config = dict(
    rope_base=10000.0,
    parallel_block=True,
    decay_fraction=0.657,
    seq_len=1024,
    z_loss=1e-05,
    train_tokens=146200000,
)
MLP neurons of a small language model. Each row is named by its layer, matrix (gate and up: input weights; down: output weights) and neuron, and shows model dimensions 0-191. Each number is 128 + 32 x the weight over its row's rms, rounded and kept within 0 to 255. Numbers have three digits each. A neuron's up and down rows have the sign that makes its largest values positive.
After each neuron's rows, "fires on" lists the tokens most often at its 100 highest values on Wikipedia text that the model never trained on.

L7.gate511:156152090151130168122117114125104150136140079145144140142132131110114159150126100123122114135129088130142120152176156134097138184062140142129040097167114098106141154085097167166073144147140179062121067163102163125136065132093117106149128111104147080128083100072107132156123105095140148090065124114122142111106097115138080112157147183128126076111097090079163106148140115150073074151138152103105127116121160194160110163057117203091132133167120130145135174120155055148095184136178180097167177160142129161110141150104094096103098151130095170116072120108191165091124144101134018110
L7.up511:122094098178131164150113170129147139106075135116074162202061104133087146143125122139168110084173090131107200123144184157102140155111100101114086116171116166132071100115103104141151111172110139040135156148100086136154120148166085085156108157107166121141167155083122137134112165142123125116136179135107135085116054094139112124115088089088139157091161055139165121134134085118112156151163120119103111177122141106114131153034126151144155173130142089103167134114121107122145104154114176106114092143127088169133101035116092095063088114181145133031104178113125124075147163134162099123
L7.down511:073161186137136117057095128079162097195115112097159079144089115138216084129099144109114143155083178105158169159110119063096129145162123087135140144174153118125123074120101124107119173110145107120095138045160179168155145154155160188135123141180149118138095152159113112132054158129126134148163120151159099178154159077139117123065152130148129170175195100118088182073132173137086126132209110116155161173134116067122120104131166104133136105128196141197146099142114149173103176139123171118116130121146075116122120113129170149121104094172096138077147117165145171151096127144118137135
fires on: "r", "am", "k", "ist"

L7.gate22:092121145116109114152096165151104091154132151144150125103165203139205130075155114167148091186143074136096147152169136088136104076159164118107147121125069106138122196097118068135173126127132136084123107166098105102159096099156145139113122142172137090116098188125154109123104102097179158131155156088175095126158090189170189172157135146133084099159168166097146099118102118091106083136121047162167085168161153182088081138123123146127146141211181181147085159113156126105095134108110180170115120108132161178153138129095116100141128154068115101137189135167116108148094094120056126113
L7.up22:090168135076127163137152128126133125078105084148150127087148131102097139061196168122121141126131140119132112064136139084138097140134187121099095038097164108192185141155130095148106154107153152023181211123140054127091153148163130143139129114149083114131114124105204144168180099071155123134112137060099157137147107116077147122164121127140104125117162121130139071140109154156099138144134136190096123129151204128114134104103087136104151085177140113105113151076195107180162075176182107101137150110109143131123139159143075130124154112151115170098117117122111103130086171086169123086
L7.down22:104127118137132117118128123143194150093185152157204117128092134143177119125097069137132156155119132089102153120138195087120173155130162162087070083157129088094167101099085074220179178134135248139118115116115129184110116155080132147110091221102089123116139119128153116137154115163210116102161095131127149126125102114130123134083172114143144078104158090177122106106156191073090127097121128177141114141169116080132146146166124148116136107097131177137157109120103126099120084075114200152142127141146145118149140177124128138123127113088128141150137152152041108134157154159084167122
fires on: "ly", "n", "y", "ore"

L6.gate396:071153128110137157172122165138127068068144125097106158146159154084118163145095166166161181160090109148180085113132165096122131074163110101155099117147146142116115150154131117091140146177087109147116134102074196139134165115170200161105199133117155145155145130137085085119118122075130186102111114122067125198181112111186113130111149146078120168094099113139183103128193151138089124106080134160143132118142225115147165122136117120083081126084105125060087116141135109164102120085122178152107131140085111150122111216094190057124128097103118107157154114119126092152125148140100123075
L6.up396:141132115157152134200092071068132093141085140097174070129114136094170174167093135121135172107078137058159105088146188166141117140145142106159150147163162114105132137096187102129197137132068173112046157161122082110083173176103064135165127088121141158126102156146107124097116132101092107101088146132152125161092177127113101191120156150125172206086138117064114105174117147132132084106103088095132139146111182138112119120174159106107141134143064132126155095122114163146139166147139063123148170115072117153099129080145101089099121149159160156153095091113131148130151174076187136084
L6.down396:140128084145193103149123147151112140114126163093086151078215072136182117108134080134121168144117092120121065110169129053138119110077120121179082137130187127154087117155192068098148144125113103102104162062127158162167080150180138207088128076143084119053148116123156142144067166145120098096121147141118114158140139173171158115103117067172163131192142124110138126147135121191157172106105089141120151131077078128105161159105141091115096132112163129175110092153152116115150087108141138138148079135083091108146123165091132080160104130146150135183119139133070134139062158162117105161
fires on: "h", " D", "o", "t", "a", "i"

L5.gate489:110168077161106177138144163125091137140155082131172147068151138111134171157079106105111102077088093068125172098157135132119109123073158136144095127135119108127166188102145148181105071172163152065134090076103132087162157123095126133170185164110066136092152110095159154116159116070187186148158142107046093167135119185085089143125142133077155127124134066125083134134117140126105122131113175142093133088125133089162110165132130125123145182173161161118177153141106182154078137136113123092109130158181107133137117159094175041133150145065119163110153170136144145109155125112192079158
L5.up489:193112118067133148137151095131108120160175114121168116077145168125108114133114068077116110114118135080172146192184141154156130156140108077066116081104138088074175131118197144130103118116182087120115111125097166126150104092128124118138122144123086140117187143057144144205117153065126135123123110123121174149071110168055145109126143158137119128160151085178040167150075146142059126077127138109071162125109137107132146131132129174151162154182147156128073131152098119154064169151154111116139122150086106104150146171131114044217155106135112157141153133120149150077135133125156139101
L5.down489:084127158131159132123133153078098124081144107125113097139118171184139082119139149090121121092142123129162129131125180083151176140165117113114199120111174110133167153090137113122133115081113125110101084156130144204151147103066092117163124137104176150098077090083096166132113147050073149179064145147124156134124122127090054095166120118164145147071107178093105117167104108141170146066119134144141165202075166122123145157160143124159153097147183085147147193125152120124078135045120096102120150129136099126119116153095113167147105075160047103178119122145132154117093142165143147039
fires on: "i", "–"

L5.gate390:111061147096135194097153161138155088127107128105169143109132098139130148117095171135106123175094152140117121124087165113113170057112097089095201114171149074128106182152188122071121119125105073126091165132136114082230160091183128094145151157071165151172167163153130140080124132134116153115084128168176135123100109066132125082174136117069139134131179082147122148111085067090091143124143117076141092113061156132102141133072117171149162163120207129114124128068102138137139103146078122101128125099070116119124078092146159092158150097132145163099142134113124109171127104144159069110
L5.up390:110108173116082128121115162166140070107153198120086142096113160125108210119086073143119143113130127086100141082117112112096157146133148162121140098191125182148105124179111132127145190140108063157087164155138093133089171141133139086131147120149082128175171184084077152117151129151122133130111164151176161157116082177061142093125096133086125158144164157100117099126101064220136211077135105133131082094140106111103148137112171125131132123158199138151115126136107144126076121117076153131132183133071135104128085077170098104115171157117108134144072167079181125086116130143090090081
L5.down390:126165079133135107175096146149128142154078147107125100133117150170158142120165082110178206156112091109135090069070134160101141128141143168091081091117177185150101132169161154142115100127061112134179133153126101197135100125133122212081159097171166088136110112097086099127127041112099105134108073183121171154118119099092117119140086195195137138134133131140146123130127087111117128119124169106123095129138130149044191146087132151128113073143062092143073080095107111094098088194133171168104118129132104100152111149143121114071145124092154084179118122116093094129162159140130125078
fires on: "e", "u", "es"

L6.gate262:161156088087141229102136117154099081168131189123120155106151120105120092132105128135193168123118169164123105141117119107144087064103123152134131126168134043114113163145099133145070117178127136149087133141127154126118152135178157088170133099105205156087102149084130156084060149177122161113147124163185087174087136144148111138101132127111127130152126119095147097140165102096059102229167142174119095138104151121112164101117092154131153172103124168119129154129106131116141119101149157149163122139120152187106196164125114135062105107152112148092122102139077124178050086045146098100
L6.up262:105163100101140160089138124134115107156142184162135144073147136124115088135081159149169158082144174146133066120102105128184136081139092119140108089113110083154098102070125131109125130194124092147091162159089234129120114118221153071132091157073160132112135154080107149085042127144130161070155130157146050162071166120138123161135138153120125133066093139158105160156168118119109108177139132103134157141069146133129111083156176099115115168155114178126122130111124104091085103138147139162125159114089134146119146200130150118073152082154132084138142117122122123169110073039161148104
L6.down262:146160070127148079068124133180098193069122125132134092046135110123161156152116159108088123078143143113110112125150125150171108136093156113106114136141193092174111115133101121066138123153131086221091157108144223174083077088168121219141119107132107128131123150086114129120104123113048112106158165157130093108103148152178072104098120091127153149118117148066100164116118150151126111122084127101111145105091107148137133170141165118151118106125102119099174127083098085092031125191211112097126095134125132143106131135096158157168141107142080148122126153162113081110092143138111168114
fires on: "'", "h", "er", "g", "e"

L5.gate435:082156167192130148104176092095158130127203149108103154138140094131075149091163139115139206151132120114148170189081116118139128071169158108142114089153124155106092157119130154101153133147112135149180131175161141107134085125105047087159151179062118123141165129157125159128154064122154185133099097084122146154148136092160096108181144078125114172097127081137142142129151139095168207183118178166113054110157119099123130103139123131136116133140122157136080160139085122122155089081121138085149132150140100091091123085113079152094122122100193131065143128137131112060070132035134139159
L5.up435:094135101178124137148145142044106127112177110108091096130157113119099189117158128079080196147164146144060133163146095102118086118120111120086068099112121114164114147089160123151127070084039118194162118141111139124107089149109103113099122122088137172148127112096146117119171143121139116129084092030090175149153128164143101141175062079099079182159131088090187181130109148114130147146161190099088150140169140187139162070142077126124153119085121166114095179134127132123183129135163176149149158144142130085116113131126130162175144160104161191097155182113155146138102132117144157143
L5.down435:115180162137146096108093100111111065115160097140172135123168187099142186109129125057171143127145075160149132095157117139085093128154104078146167104140167078122115047126113151108153139128112165156154174171170126223164104131142127107111126156129093150135103113114107150128097166165116155085127129138133147144117136124096088100170032082136117058133125146126100174140163198156125170171158155135135121142149120111120140113131134116133093104140163161148125187158123146200218121089157086071147106167196022166136157115109165145121112140135147146134114140111112103117111100083087164098
fires on: "ce", "e", "ia"

L7.gate98:086144109113130160128101144105118120144034150127142165165104133103139114148091194127150107133091159138128124091105120118105100117086175182168147151139125155117153145142192103213209181124107175107052064097149119085138169166143111142089151131139121147147133187214090168113093139083162146136116114098173093131132148161104105115142147160100153091117122133088071101093168125195111119108154179141098151150122091160154151143117064164185122162189194118104109158118135085168115119176095145121116161134140118142097117084074158082134133110139148118127118186092114093157139151130201078118
L7.up98:080101084132134102155156113077126120091170111090101186174106138098090128136078149087144166125150098116099081063138108081163117083117116147128107081068115106131136116100153102131127132095088156111127141111159153135108147206065112164084173101142149109166078122134123159162217108114158133149116156151127121102107113209141173117177163130028104099175132170104093091094087157162166112107122140103105157140152125184158159157098120166156171124209152140073135118152111196128147109131143175134172141154132130045102112138077091114180141162145125130125077182153130154139145123139122094136
L7.down98:034173078107124136123157124037132147110226041141130195145076184173130141119196154050136151111140154113193141158155112116145126163123159117180179067130149129147142130117124140119152112125084149139154154129125109158168146080117133179100126130147142153112132135127097148101097148095094129098150109139168143100117125090145114124141079106106126128134087153149127093103157123158134143144096089191147117107104137085101150075117135134155133112111189136094149129094113167139147138074179152109195093140128124141150118159216104155132157106138182137044058132108104120171130084160124174108
fires on: "m", "e", "i", "b", "art", "d"

L5.gate8:121163116203157122088071172155136133106196123057152152148118125162102157151141088119096170093111172117157174141118125119104110131122115044148112131126122133122147185071114086097152132107098137110122047144118081106078135096132214122144164128073144159056137123157133112104077097111094114095102144124147161127115145127138155145136142111113147158140188137088126161100176135090138167155058108159169112118099095114092121111066100130148065165103097122114115139155100099161144161065151098127167175140129145132153104145162158176135124207130120173078172086134131149086054157136174069152
L5.up8:161140157139135162105121158149131150127149096126148111171113113109153178133101171157140120144088114184104158115180094083084136117183139104079118158106127111157181116131077138147102174085135136078139124127154111121136126166141089064153155163126152119083194139152160155125091179125140128142135181181106104119140174188093131111141151137106130175147137194139168129119122105042123080095091161133128100190128154130062112162105093165118065135079177077130121164140131080144147093078175095182074088092145103068104128225120122144208118139137124103186139136130112112116147149119056141105
L5.down8:087146108072100086087064096149118189137129130163135097142110101117076142134130166123192131166135139121094067163146152082113098118077152141121108173127128099135121108119074164159060125079135100101126216051206135078132148144125207155162094095142140104165174126136126121180163136142162118160148145108099141169169136119123174111077094142125146114113126172157156124095158095128068144084116119120152122144136149067099093170111132135132144157073103078084138153099132143142131129130097098126086136089129112088150159157088072178157121125132102189180146057115102085152168067117125131074
fires on: "ov", "ad", "ol", "od", "ot", "p"

L7.gate8:162091099182127179125213111147092139123055162160156150073144119138191122133088117144121115153066115114136051129171127161134118140131104142108117117149121121102129186154099144081078131120183177056089112180206167109135156156122139048116110126141105126131107090081139164122160159135127131131087172134113126122100138146104128133132138116078117095093086036154191117098144165150089105120133162115104120181141152152111131127156122140072083166114120126137115148146141107116110179120127120092082139118148140104182111116135106089167104105107094121006135088148140165138138103055062132119
L7.up8:135095150191160122093127085161129153141115077113166101116104136132140075091068109153125123112153178116193141117143153104157126148127148126133121142177144103131141119036150164111126090090170151114115116161167216128119153119085144132155151127105125086171131107119092124099089161127173170105143116134097133123167129155140152115166110136104039133103155071097183209083166131142118088087133181098137163180117113158098093153171133078107123109102135098171062157148177163154079155129086115075160094138105106227098144157153130076122107140130141125080111094100137183159187120161115168162
L7.down8:031150078130130108057109108160159197061107119142087102167113134138072165089153142057120080114116182138135143087157062116112136153135128151123156129094146132165131101108088103131115089111147146158118079126122154094100157127098107154024116109125186163131120134146106177125134126112170048118130167123129152080133139167089126128070078165146096145164130123111131176142171157142121130127183163127124146104149115102149075117116168137199159110077134129118143142118143093129055135218159137155138140109164080139091159156112125111061196118109121130170087154145116169148170129142150138155
fires on: "r", "b", " ", "l", "ed", " is"

L5.gate55:116130191130172158154107106070146143120166113152105126071160151142105117131159124116129084141130134121151140097145114120152188183118132181088103187114133140145156120087116144152093123129114146141111131196066126095101100095113116105174086156148096132122201155105162134120172121179148179124104101102085169106136043179145075120087140159109154118059171043079094116110118121124130062120097148149033098119123122120163141096116106174168173155121159176136111153139099189104083117103126174095129169146156137169131105157082124162105107165138164176130204119112100147107102161056147104143
L5.up55:131129204138135133105136020112179146154155172129133133122099164116082110168128111131086159149141142149110133080138098127184131152141151132148102151132165132155202122084100125223150159086120202139120103132128084085138132122115088065186138067102079148107133129103146110144136133134131108165142134055157160158128152124094130136169139144065130162143172161160166103096192157108165143083102143125136118123148133104116204118183122160167131075132180135113142169149055165137163132138127147096185110174161070114086075186115114122113134182163157113128128161073133091135084135097118149113
L5.down55:107115149116132086125185094152124146121166074096131149142097164186135124142106168117095121096131130150126176162111126102149114133122077082109121057111114109142101039163139129140144152168099120157140115120109139255153047123153129167144090170157112118106104129120078144111147113145120094123062138138118172067151104153143098105161170100148098098096134113137102156129121111166120155163159088128121096153159135146161140113118189105108215152155101133095128106108137107136097060116122148074147140101149168127130098163153143102097137109093088151166126132142157137150138179156151143132
fires on: "ia", "i", "a", "es", "el", "e"

L5.gate492:078111104162135167143109094116093060167148117121133107131106094148082129121135121163127184168121093117086128092126188080098130149083148123114170136168179100097105221169137108123144135139054133151097131162142102091177129159178132063130168117096081103171146104165151153133133118153115133107083143098103102154169121112157109131121120086084104135123160138111166110086084126105136114202144181117039069196084145130128117113172109114117162166072168140123102130096046143183118137111120134133148119132152146064061100172153119118170136146169130148062196132112076138131104158164126118146
L5.up492:082092169158088151081123117108092130076133127083140167141183106129113173104141118149163138094189106118111115120124146066149127153132124107126122113111161098153145121146059136183192148139097085127154120210149128141154109104134127079210129130128094155131097143101117120130125106091149110143165147077114120178156124139137120086122125177098115079128105115119148180111143141160087131166104145088047123196126137144124203126165132069096165134152222112120098047147070128150108114160201151061161120120192146155104075112184108099143101085142116140113107151110145093181111152160134072120
L5.down492:146131124131196071156129139070114121100168174153142152156159149090152149125159123050129094111132091182117072140106124165152097161110110130122115110172148131127168082183142148147093102132101108208161148154113114254105082092147129154131117124115131090150122137133063184133111130140119095145099152189177095124084131100167140098148138082132094164071082125121163123101128128103108124135076162091098121121125142124155148112179167112151008096134154164177139145105102138102160105153187158125101090159123073153112156108112103115150073097075076111131090148126144087156099126110164108105
fires on: "e"

L5.gate116:146140099199119121150087200128113129100207096103042095102132145107090110120074186153160200204043100095160172106130129114071152164121115116120116153139144168111121171151129130145149148064132125181110136092126125102127142166147127117105194139143122134173137152167128144110108118076144142121098082135134154113147106124130112109113138147141177127148109165116107155129141087156136083105086190149141120104116113137174141143161139150079142114038176185110104140189125090067117174138083178112109190119112118128080147154106158109161139140103174103162110141067189099082145151103089159106
L5.up116:131124070139110149154113127147159136096123171107158145081154064079064157137104144129139222124122189135151099109087175143121156077090152132179138153116143151131109139077091118134136154143079154116125198114120200124099098118121164158124125118059144141098160119110164103090139064147102125091143209144131168114174148084136079144144153124079102142129157057091130116133119193131109159126132115132143141151133132062103088158122134133101114160144085082108161200108136123106096124136158070121132134163106096160098187096149165149082078086157109102106034139141126068137165115081088134094
L5.down116:146161131086142121094139086139124121111149146145131048130181137106123108159130139166146124128096119102104110172103110110137127119147168132094144089145123155089095224125137089127112177147097112122160134183172079053185104099173103100105148113141154118107145113182145111208181104125123096143071086086151165122123175106102160154137102120124146166105104119228145201123168149145056090097123150145091125143153115150116092124125115135118057094125122154108109155170081132169154191111100143138081156080165076212161105118111151110136120134139141127157159172119095121146092094197117197126
fires on: "m", "l", "j", "h", "ip"

L5.gate67:125153098131202150131104166135108081115113121134132108127167099150116098162145249108129152151096107105130124230127174145089113122154170155172065094085112176103129203131120062133157103114079184189078071086193136108148198121076168146094123127144177087125125155170136129154144137115120125115085128139096155166165122157168115134131213064128111140172149162125117123150154088145142129117126152143149103158112146146154121122140118124113055108100098151142118182120080171084129148067103152128113128108091111094130154128178144102136126150074119163145179107139074102145109095128137106138
L5.up67:139122103155149132082136149094150175134138175181174103114134127091095183117128165163134163118056081167163137169150187117135091090120149132126098105161097131174136127098123103177115171193083222094120170124126151133066181177103102157100118115060104157106200089130119141115053129109097132096094146134092168108151147183134114048131121120155082158134167057090140136143135116158073121131080108097135144129173191129088115095122119149147113163140099133181134164127149136145130188093109095171178132153108107108175081163134111071090130143133109132183110128098161093164148102112151121112
L5.down67:140124125067089198110101111148179102120138149125156151116158107120135163068088136150151077093169146120164127119155153087075185107131138083153110126157119124111108128118175076145134170081116134109116177111152142095185082120066140177144138129078119127081076156164167100144133078122058173099119152170148070194156083137131108109084127110114161138132138161184103128129147131134152131108102096141167069062126200080084156199139100112138096129133160128112086147172147146138129114157179100131138056121113091135194127135127062082130065139163132121163103083099154160104128130087177137090
fires on: "i", "t", "ad", "a", "ov"

L5.gate21:108160135136124155156158114137203065119168106139104093140184089090132088117116191128137148135101149101150198147076128138108160128120106161153128144137069134113134130116121143167114146128095156146162114082120135095104156097131124109075162126129144088067159194166153135165089078142144140144141127080132121114140101135132117185160146188204107148156124202097099091099214098141167148144137161134073085079116232117073177079131122095118169127124189117119161035187129126085134115106075122106137165109130114135124123129091128131110127097069171173111139149077115142116078110147135145124
L5.up21:104121126139139217130127119128145115106059148126095109101102176099111145109105126109119100118108165103145124103092213170120137092147205176175103100109157159152110168143136174158145163176086129095100116142124157116137142155098084140088122100177118116081140124156140060115169105111112103126114117060173169129132165124188092142120165092126132152164125136143164139146151156068084188088126144170148109098105136163102197058167105148111113065075109142106114125155167114184160147112118085110138159128168162145089180109160194166125080029166161086124115107128113104146176102120096111115
L5.down21:130150133107080181115127149132149147134180123172104115141096133195087103167139113102094068120099136146114115149132079078110081139149108161109170091129105186112124064169101187120117088168105118099091161140139140220126117158126141165120136140141130077069181140173150116155103107116105189106078098086124096105130116155142155178150117128126122095166127192138160149133118136142080141143126079126087110090129158132168174112088102172166139092182076144132074161114154112131135120112131150120100110090132097087182128113171106112087105047103064195200139140160121130101192066122100071102
fires on: "u", "l", "h", "v", "o"

L7.gate328:123125100190081128107171169149140161104128122128096144131155086133157118171081101105072105153142162114093143135139140079158076177070149113107140145082083074111132173047136130117084132205158138123149109104081214108137091196105152146119154135120140097099173175155112101162111163103133169071159115110097176108088142208095132137156122130117101127156160066163171197145103146153135096121122119123165144153130118147107169190098065146102136156155126152118159108177119124133122104130157123117139162150067135112085126121067139124086094136077082126149148103167146114147149094159120053198
L7.up328:153128205112174102107085116123112106109132142166113097098127097153142082077108119151135107094087125129146090103101152138140134201134170130157104050127180148114168070138139168196138098151146154137084183179114080120137092159087192068112154103120151143123053152137134128145193187104135168077062119177144109074121112104122142118151132136116124085140090066112076137156104146148080110141154087181114107131133125157137093129157177110179211114134146127078071117093145094192180129174167131087096104103071173117115119173108165129118103129131111140132117137092121100163098145102149126099
L7.down328:103106101189121117115118168151242151114100087135092182150130134188141102109123154159151093111118164109099122073148086179173153173140149172116079139141131174146170131120147127104119211124213117139101132127149124063099139166123100136123134100179145130102121150109139136069128088168126105118120126122111152167116104126124152141110133151212183092145194156168147114101104165125131171129140124143113080099088136142114131109121146084114134130083138166126146076164156113118097160086108154108136176043113151072103105135117194138110147102133070141087120135176155154124138125234174104175
fires on: " on", "n", "y", "in", "er"

L6.gate55:119221159116125169135081187116154141098203112180101151108101123067134175155107124096167099093102087145146104152119138182160103146100159151152111078130113163153152103091142160181066112123168117124140102152103121107111147128109135107142173111076085124094089097088109093150060088122170185147141063158161107159102171162114125164099124169142134111126147135113150123180150084166075098119082082150145176071126161100098168120113119089131084155123078166031135105160148090153135108113159140090141151170149108186138166154141121102067160145088119113120124127126146074080096117100138074124
L6.up55:139126096097138129183124172136152110116152183155070122104154128129158179175172079111148154154168088079173128166189199152143136120171114134116130083132128145115105120123136134193141086163131161147084058151118173110097170125114154132180111150129162058133134161084133157093092123096132122095148139120139087146122125156171149145128190132116086105121179129103065102161154174205055143153162077150122191143144114098125142181169119105174164140140148067056142148079108135117167102121184150088130126144170161128135135093104111101157144099137137169106103103150183161127100100166184065099
L6.down55:088152106104112166103135119146106148133178100112091172118123168127142066076067157103089090080160121176113116074064080069148127068068144120099131133117196159146104124124067138098121100083166114143120171126130162214188122121161132063130132129163100163118143098104106117138124143162118120119169091087131099163109139104102221063113129110123141121066105100143151147113068094132141101083138089187148145151107126131112139158115113082117135120111233124126148086133132072106130122200140131120140166154099102146166122169139148145137107041127090090173144150131153134116106139138136175142
fires on: "y", "i", "er", "ain"

L5.gate326:178137078099136150160101155127106096093131128100119088108139094145146179128119103150110145160074161155182131105116139096060174088129139115147099079125157097149168172154129181132118118125128142137135155143118189112101116169131150092103187065068107160122140112098135106122093082174095144182111168126101149180094167142127128179101143157122189144127093147037141169088113010128123134117170169113103101088151172132089118098141122131126176131112096193135192166150101130142075179139155140155132133143067161109140148128129114088132135196076078142101190106113099135189139123116133174141
L5.up326:113085068110136175106108118165143163155166077101115165100109164175137126098244094089148161104135185188127136091103147078112105134104133091183136143114186060149176058105136109077112102136190179125139107103120160134174084159147109129164128152079106153122110156091123144116185143148112131101086129125131165159133138142096154137128137153083107058084136105155111132118143142083140155117142139089162174166187149133156121131118119120092115129121141143122196188106106112128127136079220144144130092149099097131144138149114155111095064080201085156100087166149122154179129151151090151139
L5.down326:129159116093106109071084140167062177062149147165104195045113052130135127080135158105092151126158107087115095114106177113071138103089123050155136096132134102145168150126103076150164121110121087105095147143134113147129119118180102100132101083141135127081140079094143078114095152127123111126167119107098088138039106154138147174099097128163147182138101089134136159086102142082141110075096135132157141129150126157086146155155094119100098164159130110075120203098144104134143104109188126134178189162159087148168087101065148144141164113162149078116125174094122104094148120163096184133
fires on: "n", "ar", "h", "t", "g", "o"

L6.gate142:079152183085084158155182135114123081136117159064114182152112076149102103174120146087190162124138117089064176182134134081137119110115179161153125138121096118146141155144143137176145132138089126142128141112131136110117159182123056140124078128073101138078094192126224119147124120062080077102124081160153096083128096083175145133114123111088110155162145106134107094121139106187154103170168107172099110128088096146168168088116118117111099143146164129132091157138177100169124122155130111116121166063153125129067169084129114189148091086119106105091106144079100118160142110173132102064
L6.up142:139096059070175132138126173133121146182157110124148105098152169157111161151101135142138133121110116175156138108059126138096162114178174139118130139142187147124118138137151103176120143122061112093100106140101106117176074109150140089122154136124113137092141084169110107084171104082172192094086143092128107152144181114182132224164163093112115162149071167086124166122113125071132097098056133139039122101108120154126129141161123143112097121096127089163186148156095093159169129152108168178146149110094096134106106134101110170180125073160135118116153145149073183075102114165064186131
L6.down142:155123151109116173178100112068066137134210169156154094137134152150065108122102170079158127158174154122062117144042128072142149112133135170082088100126127150133116088089163159180095135125087114134078132134155135136117128125124168178127153082108164137128142100054118133142144155121135118043094078162165110124049149136142178151123182141082094169148139120248164122123112127198135124185092100132130143093129124124149114128155159181157143163084109126140112147156114111116169128102094164138163197132152120084104156168133103119134135149157150103143110128092088136136092102175118097099
fires on: "u", "h", "ap", "ag", "o"

L7.gate398:146092099122145125115154113144113120176074144080122128092074126124151075138127146153167162157103143131133134117105179154095132148189119177180236129147084077087169134108139098136107119184154147077108142096149150076154180121097138090082150147128150114159185103145170140143187190120148159081087150120084117156135096108078154062132136169108131125091182078109130064142180082147133158105155107176103135110162170162117114065118129127114118140061149156116095081117101123115103133133180123118107168093140099130094156076112165118111092094122176212082120097093089187149131117140155125143
L7.up398:133115140157134117115095127105137168115092117103056108145142114102174186199122076118120114126112133150164068092126106094163208167111166126105123075132150108133125102085133133131129124049097126125096154137127103146148062107107115145220056114115125148162188090143118128111110112080115138132153128184148135136114148101139100110119181115042118126119088153151129224091137112110096129100081082104084186128158140163120146120170177137137098117096099167111112128160172138191160144149077108125116149144121147065122084157156149065105163181085139174132138084083124156103095104146088082170
L7.down398:123132106141143145167174116163143115099107100108094154109121178076124110113128118078100117096182101095212126147151079135195079109109145155100128059090147193129146167137128117120168152132124148066143078095147090090147178130133128092131130048081144178139055124097118072174157113134109098131165084157139121088102175142199159161113153134068159106140104158133183110138068150161149162202153137130111176113090137133161106103130111126120112124110053110097173087145134167171143128133138138042144110139169104139117134133144173087089201185117132116140098109127136161094140141172145103141
fires on: "-", " "

L5.gate363:134162180110087117126135072130173128090171141135092122152102106109169163116139090087186168104055110093089091192135159110086154127114134139127127108134123126075138135139128106092142111105099196111144152170141113104116103104059103101152130100067173163077124119074133098096119078076155111081041111155130168121189094154175140118087146140112148117128183149072160144094179145132157090128123213152105068123140175155111112147098115158103136106086141053109175154147092092160143089127152111130153173177124177154163130167113145140144122123106140150095181191116125124152115134086187080136
L5.up363:174167134159064115119119094129133147112133071087127114137073166168094120134151165089152124102109111127103110129132117092104154105098136176100121171132129070068123091153132063080108157107159128098155143097077081128178087130134150112213113112084115113153090100120100131090123104162124142090125082174125189148200170218158127110152149119155070191154097109131158079109163121071150110124114095109078083118102140167097083153106127188168109082109189078124146154162112107108114136084160120131109146133127105132151125187113127136145152160140187092083133213090157130117086149147167154155
L5.down363:164163058187066142131106119118198145112124112119067093107069186142132190120154165081122107136123119119137094175125107165123154210169117152112166120134180073102126050126153123128150192079140150139155162064104124211168105126111109172173117128122209114139083125148133130171113154104157156147108149160112178139135138097118121127120095129164143154147106180142114140123161135169199122100134176112126118154130105121160091196079108138112133149085174031171119135140110091125115134133187136147131141171151139108105132168152119134160138089178106064104148115115123164163091086140132117129
fires on: "k"

L6.gate156:102151135133128167112136108147099130158124125151173116143148125113119125095147134078095176125105085089108127126105184090090097114133082131124119087169144090057118220122110102067124084148101162133137126175142104098191085136115130068097131153100105196206142136162143111109138089128098125139135133114172146163119140102115092153088146043088143124144106066111155154059130163059114132177117154107063094141071146106132100121159091181053127142127179094156149111143063129182111122113108193162161153139096182179090124167152144115145137101167163118096173185153141112147102155151112123155
L6.up156:098075113121107156122159096126098161134157148160146103210165192116061120071125112105169129080122119134140175096139126125048127062095095160101123057130132062124142139124133168105127101129122179158187129142116147121151092131136044121111085191101077178175094129148141097115181140108116146144127156093112109146083178174093120131143146095141144110143046105116176160131178177110119149114123177172062106134137133105083098102180167142073123135136105046101141125148112064126074106148080135158126125107102147170124121148107115125148135081131176130124166153090152165155127153102079121127
L6.down156:192163172148149114103102113137154142162139202140125089146169153111165203147134069161137126046154109156134147096132131144115146138111108117153110134130160123130171077156166170177139130110151160157157160129122096178110049127126073093161100110143134115127081186114084147082134127169105095157128140141107116123125136100061169089144088091116129157160108108128079102169205123176156146106166147137130123129145170171097161107116171034195128147122113140135153174125142108153165132143179112089144108157173104065165097067137097108113093149169172182142099162180122111167146158113068102101
fires on: "e", "h", ".", "ar"